{"num_hidden_layers": 9, "init_std_o": 0.0, "init_std_up": 0.0209, "max_grad_norm": 1.0}
MLP neurons of a small language model. Each row is named by its layer, matrix (gate and up: input weights) and neuron, and shows model dimensions 298-489. Each number is 500 + 50 x the weight over its row's rms, rounded and kept within 0 to 999. Numbers have three digits each. A neuron's up and down rows have the sign that makes its largest values positive.
A block is one neuron, or neurons of one layer that tend to fire together. After each block is what it responds to, as a language model described it from the Wikipedia text at the highest values.

L3.gate512:439466494424465558482538423548573572563543502503546495462547553552503459524443441494447423489546507584546439531409445580556495451478500459592502535508452511467525461511486522535470524487520470508516513434484603511425427541516444460502530502545473511529535579356507492443505456636527509501417514524567444491559584515571440471473414501466460483422548642526518445481590579467444529470472457495520444479480503420470402559555517479484492525534493504442425543495566466491612482604478542557500516542424441348476474520621571508534475482442494517465500475475507410406567467512450447535
L3.up512:464477535562504483458478520400536502460530533560447560490489405425486478506490509519467563483571491404477427466533427462466466486458515455476478537492476581534419480420477406583469520521540545520424398506513490471493525450473635539459515475530395501455508582481416504496551483453494521450519523437458489494457484458531517577525497505496568534550501564464489437510503624494501487451560440497550581535494458491570520450545532444488522478501518505447503427492477503537431503455479459474498496547510548470591456387500553564532547486533559546391453397457579417523557529367592548488
L3.gate1412:474513419400531429502483477511499533426552532564539403561504476560511465427529505493523561555502547477465525512400485574470569490500477510500482465590528527533435489571491386436493556484444439446441501475403458654529513548551466572531474530494521469478434491583489524530439448577498368462544564504540630487491468513586464524515557480518510484505522488501527451554570466478506511509467574541515600580531532528533526481458610477543504513489538495546460464454527440515528489558469568550602535557471552582543493540510500471533507476514485554467541514487459443522497549413514476438
L3.up1412:476472507586578425514567438507581523539498488617480476606459513589446523542493520482563552470453457488452506490502505457485540504508459519511470447462461463417464477517421514478505477441511403489463494512563505503500400497547403472459508499468410566518446506450429536504484431521421515555534528474550508472404540530580514565529434572518477457445438454581450531434458528432536395486484484581491481565509577457497441538489479487564456397453530585489559478502569530552483463504495535471493426475499576496404474508557528434521503468489472533436439434484470457427557498499494512416
L3.gate1654:556488538423505629473485542573446620414533569546491525465514471508492438367552527530571567593565470506548530475404477524539536575441425484479474469493474500475547452551468404446543465511544533460499520480512438526505485440500526489426541495473582487486539501498510454525433457449488526477418468475505533550487476407516485578520550425510547502527498520574518505497475540568433413474576507547537568442396478503430531502482553517622494570458446562525472521554505548543430570483507542540466513543596502538524457534451572530500553502516460545462492464529432473475433437438525584441
L3.up1654:466579509527520514471471526458451494472510466499496497443516611495542474447552541490389520459474435544528581568638528532622472512481445426537578567473484473484500450417471467582499468436522389461519506419508505516466418420526509475491473609525454415497444513456506550390495474482511487524511531468546585455533536568466495489468533532520516480529460545492573437521427493502482491514512429595530477504510467399509566595418506562484409478468513549426464529496513475569435499525428417480495444505509553527433510494556486477496455402532488550486497529506512465481464486460511435448
L3.gate2286:506535559533508424502482410513409506499540567427526514512424501557558510473459388533521528518546542489485395559488490599492448455479482454491484580602501484554493465484400444612568575477452497474436506476526467503509453430502486557442447504496489534519426428502497449491473486456460461464481536484420405544484629477535451488437566502485431516408536475430530444456452548416544463527563565579548592483501472508496556481411479484604497524551515559500552533471548581467556540510501620513590501465461503585542462511423555517505482364539634468387448425559520410415528443387502508557
L3.up2286:402508525524586477539493475492531595437416459486474499530514481560493557437538510483487449522503458473516510525472530597580495502452552497556472449501504430412502457562419477496442460541412518453497399439521405415461494474434474559453522562514486563595460518488449432496390400438538506449503553562443464477538496521482415525461511468513462508538509523509547485571508527466474458514458504619546517507445489461476531432514551409568470472480544582577460408563558452380456520521470552491450487474421547463481510544548487515475609438498442552556466496536612572405566527458574472404
Description: Spaces, pipes, or opening parentheses right after a number in tables, e.g. a vote count before its percentage, or 508 ft before (155 m).

L2.gate845:547572488508445459544479642537517503505507436500516530502551509592618489497441533535528454645438469508523457512481532464552514452479480607401384532455512503502491570535454540487527451482496484558566520545401539606441583505473581511468513516523499534457532483518438550550457456535518511555470530508450504553490562520525584482511500447389465462586554456544571504616559528423557501421465431483461542445504579515504549477564498505445393434462470495496622500476450427443537493500473491555519580532574483497386459523445522468493495540530521593592530545523539518506426490516505485611
L2.up845:538483518533429470482472489611461592388538501495538510513532493553589452435485450473500580431483496517527553436445436538540532524524451465470418547531449560529481543482465484541495505440405470417584459479457431474498547450517560517551424512518512499505523569529464519585533454509435455493441497533520629473572504532586607488464576522487433563510534513498459520564547557420559466517445503552478534584416595623504489469503557474545452568482454392553513444457448487499457414450400510385512504539536490568473505502507452528489519404481540453508491502498445452465465513568500466527
Description: Interior letters or digits inside all-caps acronyms and codes, often in parentheses after the spelled-out name, such as COMSUBFOR, KNK, EAGL.

L3.gate1659:430517454453494560465524477526507491450430527512528547451543467551557446437531509468547507514453510516550558442592428470581497542524440509499510489577524424507553447597566539489406557514516543563509474503475546444523497516421483460466516484550538435392469470558493513464541445432514486525520544532506531557517496532492570454519434489514571499503495450473467525562542550568534459393514578397517542507504627500558477546431482522448446483482473511543535490457540459406572442533592557450502546508525488476596476517336497432427473491577518607459481510431452460510495518448496531476
L3.up1659:559580450511547613491502453389436482512587504566454541520515481519521533468499548503569468548515489493451500564625417427535396612530454481533459506609512562532514569600430524453500488468522467502462562481514451442579475490475557516538549507470486479518528546583533651437537461429589510501533520552555524613558432543542540386451525475571491479542480577518452507514486442509605419544425618488530521508504556498486378501487543530473463509514437560494509447520439421506474467396444438493472525471503447506507518520517443601546466523455534553502474451472505586540472544569397472527
L3.gate1668:551468457530438565438541457414520559541440539491593552491527495523432395437511517522572539570490534498538526496507398504549389453540478555561572521503449554530548467587563507446543531569488559537436565515493419400523490540486467482492448486443552519546535540569473474609463524483456469475447427522530462487546524457469530471493424528557560499485492431422493484433502476492496382494530463469613542551485523507461462468536563499493504536563534563520577436545484456540547469493545460520493492527471488479590431554479535631501522532517538514525545528508558570471443522460480620515
L3.up1668:623456474504526500505507545525561490529498485576538491498507477515416436584493520485587495499500540486567458496509415547515461466369538523534451579634549514531431427409560502509487483517523466501554452496585472402528445537453435500500489531485592534542502524527374512509482529475487499501498521474464601445522555521492490514522467573579579481451498497421339453590567491538443519520397510512530525596471585499555454480579525517478529399463460536581556539546524529475500413575509612547547499500433434446604500528510435504508517505473561562523524485513521518430515552600445459498
L3.gate2044:520513525481509530433508569401517477492513479411564496630466487466353539462472499546555512526494464522489559418670390531472516411498545531596450493492509497481505451460469454481516502521604397569467531466496473404602469581533531490460545443512554506536497555484462312501410510542471549539428492468566449509484513523412510588471577479503548542459461560552487456563651462457513449530501459524449525578539529503555417527455571420495557496520466570494466577542486533497471509552569513450552457570490536495540483537449483558489485521534502537496552499557500481481472410515548549479
L3.up2044:559511482499585446556512438477526490578437548464533491533528475490510523501459455499528577502509528467511498488445508418442455443438509543512413499436560564497509409533485489531479516585542489515515465483488642382476479613410449516457583538495500588489387538459444510386533549543523480446520467539449457524556484449419457451429412604543594416441439448418434464531503535419491574353479489440443501526415517547429526458486433453521458521481433503497462543590539587515576425567525530493490512540534467478441488582480585646507513532548458538493486551480481503438431479484491482461
L3.gate2356:608446472453554443428425514536547547595500505516542522509521451484465455493525461511476397545485494479531453495571512547526456324479475524494494602501583499547512541577486583497553471610514460547412527576529555527432490572396429430439508469513514544553393488374459450516418523449637473490521577494553453474444547517473474449552426486436446452454512424478420486538477385453602537562526492447478496528478518512604488599482537501504469513550507464545530485481537534525575528486528431552581558523425480428571458524532474499476441513485444474522425455473547526461484465582443377446
L3.up2356:472495440522477465554551535536483431487362467438553484533399508448544526471428525497560531511489508582561469481523555445393461462465443479597539531438537439506541570526530503496578464451486469542504486496555531503461536578440409463453478513509404517501447429386461493515453482458534519453396485554502481479573524513540530510557573446467531551542521470476428581466619552516497423473491386506558498480495527461488479446545453513528493503472469469503510532414443447577506498440429449494544451559524542428450565474451519480561585601552483417440503451517544621476454461539425428507
Description: Inner word pieces, often nasal syllables like -ing, -ang, -ong, -ung, inside romanized Chinese and other Asian names (Zhu Ting, Guangxi, Hu Jintao), and sometimes inside ordinary English words (abridged, engage, Range).

L6.gate182:494495502469619534479504555510422408519380483439568471527511459553580464441502502485477490469463498500512466455399549489483493465429473544402438483549496528449404428467494603514469546494547465531538486554529415442490458486479427513458449457418496479450565432504365477515489581493484509488412443590456480546479524526419462504496462502497475422535511393513509472545486500530509463428493486506523539443500428471510549483536488527494459556400547541525422469507466550505459547510447474562374455372415470438441488378573541564475487541479476486510509530565469442455474484524463428420
L6.up182:534483487626525493417586475488410575565581556496486485485512461458614402530494611522526513469478474578555458475506560532512420512492511478526420539490524495565422409495496575416542443547540425504399485436467589530555431459530452464496541548518549525543562520512452491546490559477523472505487525475554510542497486459554509459487562467455438494458479517505528468536409538507466468522340558424469573579526506419555471484537569492525530443479532481477513473472607517476451603542441403532514489498588484451502455507554549482504523545529470615465468435390500440474561524486547571527
L6.gate877:512486484574479455458493456388431529445504569399468576584471417436506483412540584515547415454408511532515534475533484605529568571474538549590492562431467537529438460516521449475493433498484491515501513511553566527502565547536489506515506435581541450445569525535459482359490507575504435531448474612567565493522516453448472463538455454524572489543438493418483503508447591551613545447488518421537476432490534537487435433493484519503449449506474474455456565437560487571496514474555404495514453530449447467467511447505507577477455626421552560492540507459422471497486461443516468521
L6.up877:556492550491437590477434471480535526512417450559591531520484421521553462536514474528479557491516548462560492451561487501495497521574562543592510477418563534517487485442466475507449544458533451516531554555526497472577539438538480447561463551468499475499469568488495468555544548433531506484474419524422552518602407449515470452476594569411574527515516503498485453546516434594425422528520572590530547520539525361538612512593505556414487536447547601534562494535526482460588487582393481525508527378468538461514443422478620676441535472443456407450531561509454531481443611494466497502
L6.gate1129:535455491535508542473501426500516556558501566497559425502514456398448451505439513509454438447585489441558463506503560492502410472531499484517537447392505474567544376514433493494554525503496494599617528522586548421507550477523516510439479510511374571534439493556460512440482581559441499413550413568506490535490518441470515594486473455522474441490499450510491492498491490551476468429427474506534423544468433437513553425469520497385505538539516578446426509436500540493536487498555544577495511420523495517505552435501514473479587508429483502436512498514503458475534507486453433504
L6.up1129:603452465587408463493491472471422457520499473521493448501431502520501411596498508553546474582607447435536493535555503571551462522507479500491458599462520541446517473455464458484421523545500455489491588512474440380427417513540539484514430459403551538431560503577602580436572564439553465367529539503523565504481455503482531555489551479400539488443488571499415491439530543555491469425575522494576548499537460463528451478551488464509534513514555515534492567566561597496493504441558496415573530559462457574511532393549461537455446426403554495512354486439492476564500559507533554442
L6.gate1832:406473486513536388458475459424512556551492543526566465512530493444506535532482415556522528493499512513580503567549509503527472470521517524629495544414463511397503454578479538498483493484466507471509530455496476553431462527450491533465505473541493604517518494600414551509485471461519494452441538572572491522508537465433521472506554508546450491477590481463459471433544509488444505375556445536481461459512450548564497475585574501484440575434506534578509557600558541565599541604551489498453539519577526459570455484456577498424484432428479491513492561486549568485587569548499586533
L6.up1832:571510499447530480405570531493606524494439444492581410476456440555495482431517415515584437508387554483516570494423454435501479453493579478553565536525589634495494531624479458537521533532543487503567542530455495474488521501463478502403522463586552505503607468529492519637451513494438525404498547534554356563463500480522543497504493494461445483456571469454466469480510464523537535493603470492562544613586463482501531520539526422500493562489449623632492510486519500552598464493492422542560582512492508499550387535449526457506430447534359524477524518492494479452432499494377456495
Description: Final pieces of official or military title nouns before a name or "of", e.g. burgomaster, Commanding Officer, Foreign Minister; weaker on fragments of foreign names (Burma, Merv).

L6.gate1563:443505483497525527469415472463461615428533465449375581462505541510475533520468443461634445539509555510482481575492456461501526460534477538573401532515454550505522518505455521526483397484528550510482490533413541363559464538456491602522487506516508413515501482424494436493430382588435483558541541385468490494469477465419496574512550503529492546559439450478532500455476564454512414445534579462532503476559453538535490524469421486442458495440582481476512467481475447427403515570488518428511472554506514576575433538520501426533523524473435608416540550388473541425461471496495637466
L6.up1563:571458417541592491506450518373414580543456523364479452524524578458456563555513521551505474532463362457530487576414465450475467482513510471421510512541498464528484485456408467416444455518479528527495550554554467511477563433444592487521528470545535485603482551503579491527411514504439448499533564536474572550500461491432537390609562603429486520511414490513506479515585510535428462529494463441526540519517440529508458451456434539527523569507504529467542468518504520545447569432560482575499523513418478516573501568606541578421490599556517544523531541539493519556441539535472507473
L6.gate1781:523458457469503438482476522437450538569517539519534498506454495504573522404492492539410470592571559548452474508522512471556440427501479478408516553478538480488528586491548504548500515502581499458469513460456533524435506485441505564573486476527440549564536510518666639495486479501556541485538541471409573480488538514534463451538465570421432514606526530417520511577416497440439532485573534467563557479490480459522555543572628516464471531411495539445514503484504533495554494407554507516473482502499510533486435537488505496431495495526554476420474457475533431519455493541556537550
L6.up1781:507488424510518502559576489414506569483647514578576460430526601574500490488490547502560637551498358518554469533491493485492480454525537495583496478475535483585450543525513507480430489473453455541481475540473475437410546539516400544532435555554496659396467585469535406534491470525480504523559487497586522519472408476442570521372515519474464495488538490430422447487528551457504484387546528487511524540465405550521468423473509488371406512547525525524489551536507391548507528448462430459416433560522481541595495519501454577441450538437505528524471478498520533534526492473473499446
L6.gate1814:515494452528510492510466488528465557449496514589415520476461466568495477449427495512497495484475425526497484491440468459608485475489509424526387560508541453526461495474551489454513386497471488505527573387490626515504614465463428447555460561493472533560462486429493519476526479557577509478494450481463517573460418500470494567453511579461538486540525492592503508425541483567543541555532444507492514465503528585568403436490430519457457647534485437606566517510523478492466549472496494492533531477529514547447451591532598481515549466516488380486393484453540536484465446505479484443
L6.up1814:478511556411563412415417433500456558576508498399503484518539522501519540446494522611381486545452430413580420551524388542443450468490389503541540514441482508469513454511444514515515506442454548465497534520501438491530465469356524542586444419409478476510448531490453401578439523448513467448461604486556517527499432496468501492572487380490511478560462521535425472520453567416460483417501534554501474523459473433428550489523472505565485549424481533493456523511431496514480527447428527599589469532469508502494417490496445511534494526470531514346539462501437531447429524471514476430
L6.gate2120:475520465516522445574540419524376541527461529545504541524453507623522526475554429529513571467478544583440478532579489550586493422486498584465426508475477439594459498499512495444539442447556458510546394413433526521455514427524562444409544628518425487497447479539545531530418456502436529482529572583536410525517462563579485565475545465476525533576428525391458608488563516411535491514537564522435516494506505534452463495451494461506490517517498459416551508506542619520441410530486496472548470425457467562534509432508535400506518483579544522626568545489506444501471441500433465473
L6.up2120:450447436467510454428530498470470528473510498494453476463551526507532522536503430469526561582558554475483492589449478505500509490523601515486494558423522497561518569578549545534543450577435468488542530510447456569446634544579559451480527493567461512513540503567535475486438524470500547480474512563407532580459492541499611571576543476472456540490493427383458500549573538528511566481522486543521420507498469518391639471575472494545456488600426525450542590498613522486472536524460577523567502408459485495474429554522585479534540523522496439543525554612526502436539480473482431551
Description: Final digits or inner fragments of long identifiers, such as CAS, KEGG and OCLC numbers, call signs, model names and unusual proper names.

L2.gate2351:469561510470553502518500411552488462633573418494550565529491460456501484479542580490559470501482451493647505510497545466569543513551460404509540472488462479618485484522463549493472459503435488481454488466598566471467548471500588516545510397549430503518449570485500434505487465686423387538573542573454611565501515478464499428450580417469546487485519469423527584490550564483457440405510472456503543548507532506494468549478465540496469487553486584515415517583496520506445564555542500561496552427464543487533526500513519519515449552424515444524514426506456481566472641475464490532
L2.up2351:465523536474464534483485524453447529681520485489458538502506504500548442498439495443562470493535543633471484511550502461500574430443526463506450516477501573551410510510477556490513468499507553506436561472535625547473593501518524553483623508566422469486457518419506521396397495613400523518499561474482491487520511632489498540505556522404492488485456486532516475593559464577465489431414457474488517495489447488550604488500373517455537482535385453464491451579512583527496580545479368598459460424586533488525507529501512413512493531602537506583499426635529482501474573516480510487
Description: Head nouns naming a rank or office after a modifying noun, e.g. division chief, district judge, cavalry officer; also some word-final pieces such as -er and -off.

L2.gate34:554591527504488516542593508519553470410486505457588448532451472550492512534509529549557535533398586491502524484488436493493552559518498502463452476417530528585510544465473546436545521480371512516477471514482473447546541520486480521452538469583444523618550487501565512544521478485512470538516476529501460473499499572538451488565480466550506534612529493562481489539494533515527490560564500540392530471538473532449493479488501512451492479508460436487447445411545537556487457575519455481464547466494555507490553517488537474541479538447585521516525557456497439416509532544470591545
L2.up34:482536432535478518616457498615594478591494511577579442550498395453465481464516464485500425508525416472553514513520479562475532502391452497454488516540623450548438466534499531491510542550576477479509498490540423440519526557466441544508540414580428554555507564495593516469483492491505538525497448561412489452422420517487462565553467560587510507471500422553533481558503501430552487466491541484498460549621482505496491497420460514437534563508511452458484477590570516620490511487564470522547516505464529477532399575491408483446458481504501631458424491527508491415496472469476480506
Description: Fires on a split-off "o" piece completing a word, above all "too" after "to" (too late, too much), also names like Luo, Ioan, torso.

L6.gate287:441530547524504495523524482538579499449583500476546493562492348466536426539407558534556498507494459573522448465475444495474544546464530511533335527596549518517495455543431490532546453492521576585496549473467457508563517517512471550538521485507420543496534451512423503579610455477418598501506431492496454541469563413504538543506488549488565438517529463546491543426479503548512476486568417419432595505451408557584411468486536523583449541495475414570437494546484608491424510509499494522455419538447517386572533518393552536478452615522418497379556462455336481512505510596537488408
L6.up287:480514441507487478487510438466526558415553498484522527558561618551543495550457457567562487540502549552542594476554403460555499446483495496575483490552492528559462474517439435510538484494458580451443414440442488456477524487559476547460411619556565506556420510447535490508573489509488526559464455440502608525529508496585480503496531549554464521454567486539538599515479460590464468485524438473491545481488513479554485485493453562496528461468570469558498454484445542560549414488586540566515456575453508469418484558576639535514493550499423496497448482422489531374487445541504545537
L6.gate511:568437544578565457408417499495468448549533569436515524513500469475478482511551414516446438550447477497468574415554483492509491524452456480535485372519448429559443515515511446533523477570463531519471523401508446550442467534460534628532449441507507511525533522502426569510501612499491591465412552571539555459632468461455603490499537522501506483534528508434491517494513453415437455518562425566445478466459537504555541527549548555583474515439521502540557491498565522409544549516464486480477513556445493477393499446514465454489545443501592459461444432500542488433515498467563451427
L6.up511:547415551467505456518531472451567557568578564498532482408455372442463510568490535516511444562405490493540476525568525512442466413489536481640470513449479510410422482469521459522488434512537493653542517572606536501488446532537491500591455494513527521497466425530497447505564477559480459547569483497559516427575540519426546416510539547515545497521468473462482484509435525450518526425383457517481549461448453543502564483539464436467471494473534479469478444578489542476534451473490514577479512479439449436579500514509382590557523550466543540435465612501432450467530601563545441434
L6.gate1569:459438520484437429509518415572422515475485512454412533557447474498482494480546478485533573604470543511555479475548457553594443540564552568431385543555424524540503462573420498455476515629563555474458532514406498373534542467473590496554436543519422449424524555424562446508468551519485513447471445529498585498524411543569530536500523556412444458458444480487445462527587470466499488533516502541438541530414524474562426526476543521573508532533554520473548542537484516479442719458495368502565408510577509471570475468479507506551455555516449477565515542504422559473458392489548555590
L6.up1569:529532522542489467514402482541513539466512470508540498475426464404502405518588581538591471555440461556542550540428480579515561492462590478451558520476501463522511391540453407534455500620473524543411563579416418498514383516482561451488484507561459492499603546465540527510443500475508522468473369513519505551451526504523493556532545484430478530493583507525540476502545500465531486434562517461522467450483562481587546489593450494518536510543464500542496543596503514441457610522510469510497494560591499464550488511377510483512443528436446524477515423478383478524496489455472453562
L6.gate1988:568504469458499473508412496524518468394505477521583564433467422492512443518538564464448514462459414645484407516473553488543511538548419495571505497462533625513469502451524447473497460514557515538471438476490474595523545393488541551454559511509505511430477546499521501549397544466578647556471536390499510539530403418515487544582450564478518474523506487518531590485501527484505432604522417452515556590457566514550461581494533400496458448638442462556535471495482382479494497488570458509446455465415499511528492500534464456495475506436548504522447461475403552594427459497402487444
L6.up1988:520458480507479469467464441514550576418534523557523612499499548519391526406458483417507514515443374450523527545447584443510508519471499531494481442490516624488549501542500432539411578512428525489483473503557430425482463488604567578519542500524559506391548527564535455491535477458439512506560417494519405476512584453429497546524455595477460546566474385526546444388448471471473503487375499503493520534594508496529564517559461528471522566518463518540486436493517470524484451561447570487533546454458505509502506491602487484407592474473514477441498455502488471440433538556485579526
Description: Short opening fragments of words split into several tokens, mostly capitalized name starts like Li, Al, El (Liu, Lisbon, Like), plus lowercase pieces such as char, li, do.